config.yaml
num_hidden_layers: 12
hidden_size: 256
num_attention_heads: 3
num_key_value_heads: 3
head_dim: 128
intermediate_size: 1024
vocab_size: 4096
hidden_act: "gelu"
norm: "layernorm"
norm_place: "pre"
norm_eps: 1e-05
positions: "learned"
qk_norm: false
attn_scale: 0.0884
bias: "none"
tie_word_embeddings: true
parallel_block: false
init: "normal"
init_std_qkv: 0.0216
init_std_o: 0.00441
init_std_up: 0.0216
init_std_down: 0.00441
optimizer: "ademamix"
learning_rate: 0.000649
beta1: 0.9
weight_decay: 0.11
lr_head: 0.00873
max_grad_norm: 1.0
warmup_steps: 595
schedule: "wsd"
decay_fraction: 0.677
decay_shape: "linear"
final_lr_fraction: 0.05
batch_tokens: 65536
max_seq_len: 512
doc_mask: true
train_tokens: 375900000
max_steps: 5736
dataset: "wikipedia_en"
MLP neurons of a small language model. Each row is named by its layer, matrix (up: input weights) and neuron, and shows model dimensions 16-111. Each number is 50 + 10 x the weight over its row's rms, rounded and kept within 0 to 99.
Before each neuron's rows, "fires on" lists the tokens most often at its 100 highest values on Wikipedia text that the model never trained on.

fires on: ",", ".", "/", "—", "\n"
L7.up950:28 33 51 38 47 54 45 48 61 53 37 42 38 56 47 43 59 47 53 52 61 40 41 52 29 53 61 54 45 53 60 45 54 45 45 63 65 40 49 53 50 48 65 60 43 57 77 48 46 62 48 58 57 47 63 47 64 54 35 35 58 59 57 50 49 53 77 35 46 58 49 64 57 29 60 43 63 54 29 37 64 50 65 36 58 37 32 45 51 44 54 37 55 59 37 50

fires on: ".", "-l", ",", "l", " |", "fl"
L9.up522:42 49 56 48 49 41 46 45 68 56 51 46 38 51 49 40 55 47 71 57 66 46 45 56 21 43 38 51 44 55 52 54 55 60 35 52 57 28 41 57 57 49 56 54 49 47 44 27 51 46 45 54 63 66 44 38 61 41 55 55 47 51 45 41 45 41 62 59 69 47 59 43 40 60 51 54 46 64 52 32 46 50 55 54 67 52 39 42 55 28 57 45 42 64 38 54

fires on: "-"
L5.up968:69 46 62 57 56 55 54 59 46 47 49 52 33 45 57 39 55 65 57 35 37 49 65 45 55 60 43 49 46 61 62 25 41 40 56 30 58 37 54 62 56 22 52 38 41 37 51 59 49 30 47 49 61 51 49 47 58 51 46 17 57 39 39 51 60 57 52 26 44 40 43 56 44 58 59 59 32 52 65 34 57 43 64 47 38 84 45 41 68 43 40 39 49 39 32 37

fires on: "le", "e", "es", "ick", "s"
L6.up1002:60 55 38 56 48 52 52 31 46 47 48 48 60 64 62 42 64 41 46 44 59 53 63 42 58 62 72 57 57 36 52 46 31 66 53 34 48 53 56 36 27 22 47 61 41 60 53 46 45 43 52 39 59 72 72 37 52 50 45 64 60 45 47 52 48 28 44 57 51 46 69 56 59 55 44 53 47 49 35 54 42 44 41 60 41 71 34 55 53 57 46 62 25 41 54 44

fires on: " of", " ", " |", "ur", "%", "ir"
L7.up189:43 45 35 39 52 49 50 50 44 46 33 44 55 72 50 53 36 60 65 47 60 52 66 62 31 62 53 53 50 50 48 59 41 47 57 59 60 53 45 37 59 63 55 49 53 70 63 60 51 50 48 40 50 48 28 58 54 50 34 54 45 50 48 56 67 48 60 71 35 53 58 63 49 63 50 46 49 57 51 54 66 63 49 41 42 54 46 46 55 56 65 69 47 51 40 40

fires on: " of", "te", " on", ",", "-", " 1"
L7.up148:33 35 36 51 47 46 58 49 52 49 38 43 38 51 44 58 62 34 35 47 50 53 42 52 58 42 64 53 41 35 42 55 55 61 57 40 60 55 52 44 31 34 57 54 55 46 54 31 53 50 56 57 66 38 66 46 46 47 44 44 33 41 48 52 65 32 67 33 43 55 47 47 42 54 45 58 56 51 32 59 57 44 56 60 38 59 50 63 51 42 50 56 51 67 43 55

fires on: "==", "===", " place", "ene", " ===", "les"
L6.up581:54 49 44 24 52 41 63 55 47 57 59 42 47 50 31 47 53 33 28 35 56 54 64 65 54 55 64 54 58 67 54 41 46 61 39 45 38 37 68 43 54 41 49 56 60 52 50 61 48 55 50 44 64 65 63 47 60 44 53 39 55 45 49 62 28 65 66 57 55 65 45 46 66 59 46 60 55 48 53 33 50 53 36 64 36 63 54 63 54 41 59 37 46 43 52 51

fires on: "er", " and", "d", "ad", "un", " a"
L6.up37:41 36 41 52 64 43 65 44 41 47 42 47 56 53 46 41 52 60 34 55 62 49 49 53 56 55 57 66 39 24 48 51 37 38 49 52 18 61 75 50 47 58 45 43 41 55 63 29 34 39 60 58 59 51 39 55 44 58 50 27 53 43 55 38 41 53 51 51 46 52 55 45 45 48 73 54 45 67 42 67 61 41 58 59 43 39 33 46 43 52 61 49 47 49 44 48

fires on: "-"
L6.up175:68 39 46 46 50 70 48 45 19 57 60 47 42 56 58 53 61 59 58 44 52 52 65 70 56 57 60 59 51 59 37 37 45 54 40 33 53 39 64 52 47 33 48 49 53 43 58 55 53 34 57 33 58 43 45 48 60 40 47 38 43 64 51 59 59 63 51 44 36 50 37 60 37 44 53 50 28 47 54 26 65 45 64 46 24 56 36 44 44 48 51 47 47 54 34 36

fires on: "\n", " (", "—", " –", " -"
L7.up305:48 40 46 51 58 45 28 39 62 41 54 55 63 44 51 29 44 51 44 39 57 58 42 51 58 48 46 50 43 47 78 53 60 27 46 51 52 37 52 47 26 35 61 45 48 41 59 56 49 50 54 48 60 61 61 45 71 44 45 52 33 58 52 39 49 58 55 34 40 61 62 64 48 35 57 72 37 55 58 29 48 42 71 44 51 43 44 33 38 49 61 58 58 69 38 51

fires on: "y", "ir", "er", "ur", "un", "iz"
L7.up876:61 44 37 45 57 58 52 57 40 40 43 53 50 57 48 48 59 38 62 45 60 67 60 32 39 63 55 40 31 57 45 27 40 54 25 62 58 38 44 50 44 81 47 42 56 52 70 60 41 42 46 43 59 73 47 49 32 65 42 46 45 37 54 36 59 34 55 76 50 57 59 44 41 62 29 61 42 49 43 60 61 37 52 57 55 55 70 40 56 61 60 57 39 48 38 49

fires on: " of", ",", "ent", "ing", "s", "west"
L6.up299:49 50 34 29 37 45 34 69 46 42 48 37 43 52 32 49 49 45 40 51 61 55 30 50 30 56 61 61 38 57 56 31 31 61 54 48 61 53 54 47 40 44 54 39 48 55 69 51 50 34 49 66 70 39 44 50 45 52 36 51 50 46 41 55 59 54 54 42 51 49 55 51 51 67 52 44 55 47 52 38 67 48 66 54 35 42 46 48 74 44 41 61 40 51 42 54

fires on: "d", "s", "f", ",", " and", "st"
L6.up616:41 55 46 57 79 31 46 34 52 47 40 51 65 56 62 43 56 65 43 46 54 41 51 61 54 65 52 53 43 37 58 41 52 47 48 53 39 48 62 43 39 33 33 38 51 57 68 48 34 37 53 36 54 62 57 53 53 47 55 44 45 45 38 47 42 41 52 55 38 62 60 51 54 29 45 29 59 69 39 50 65 44 61 59 37 60 42 44 62 56 62 72 43 49 56 40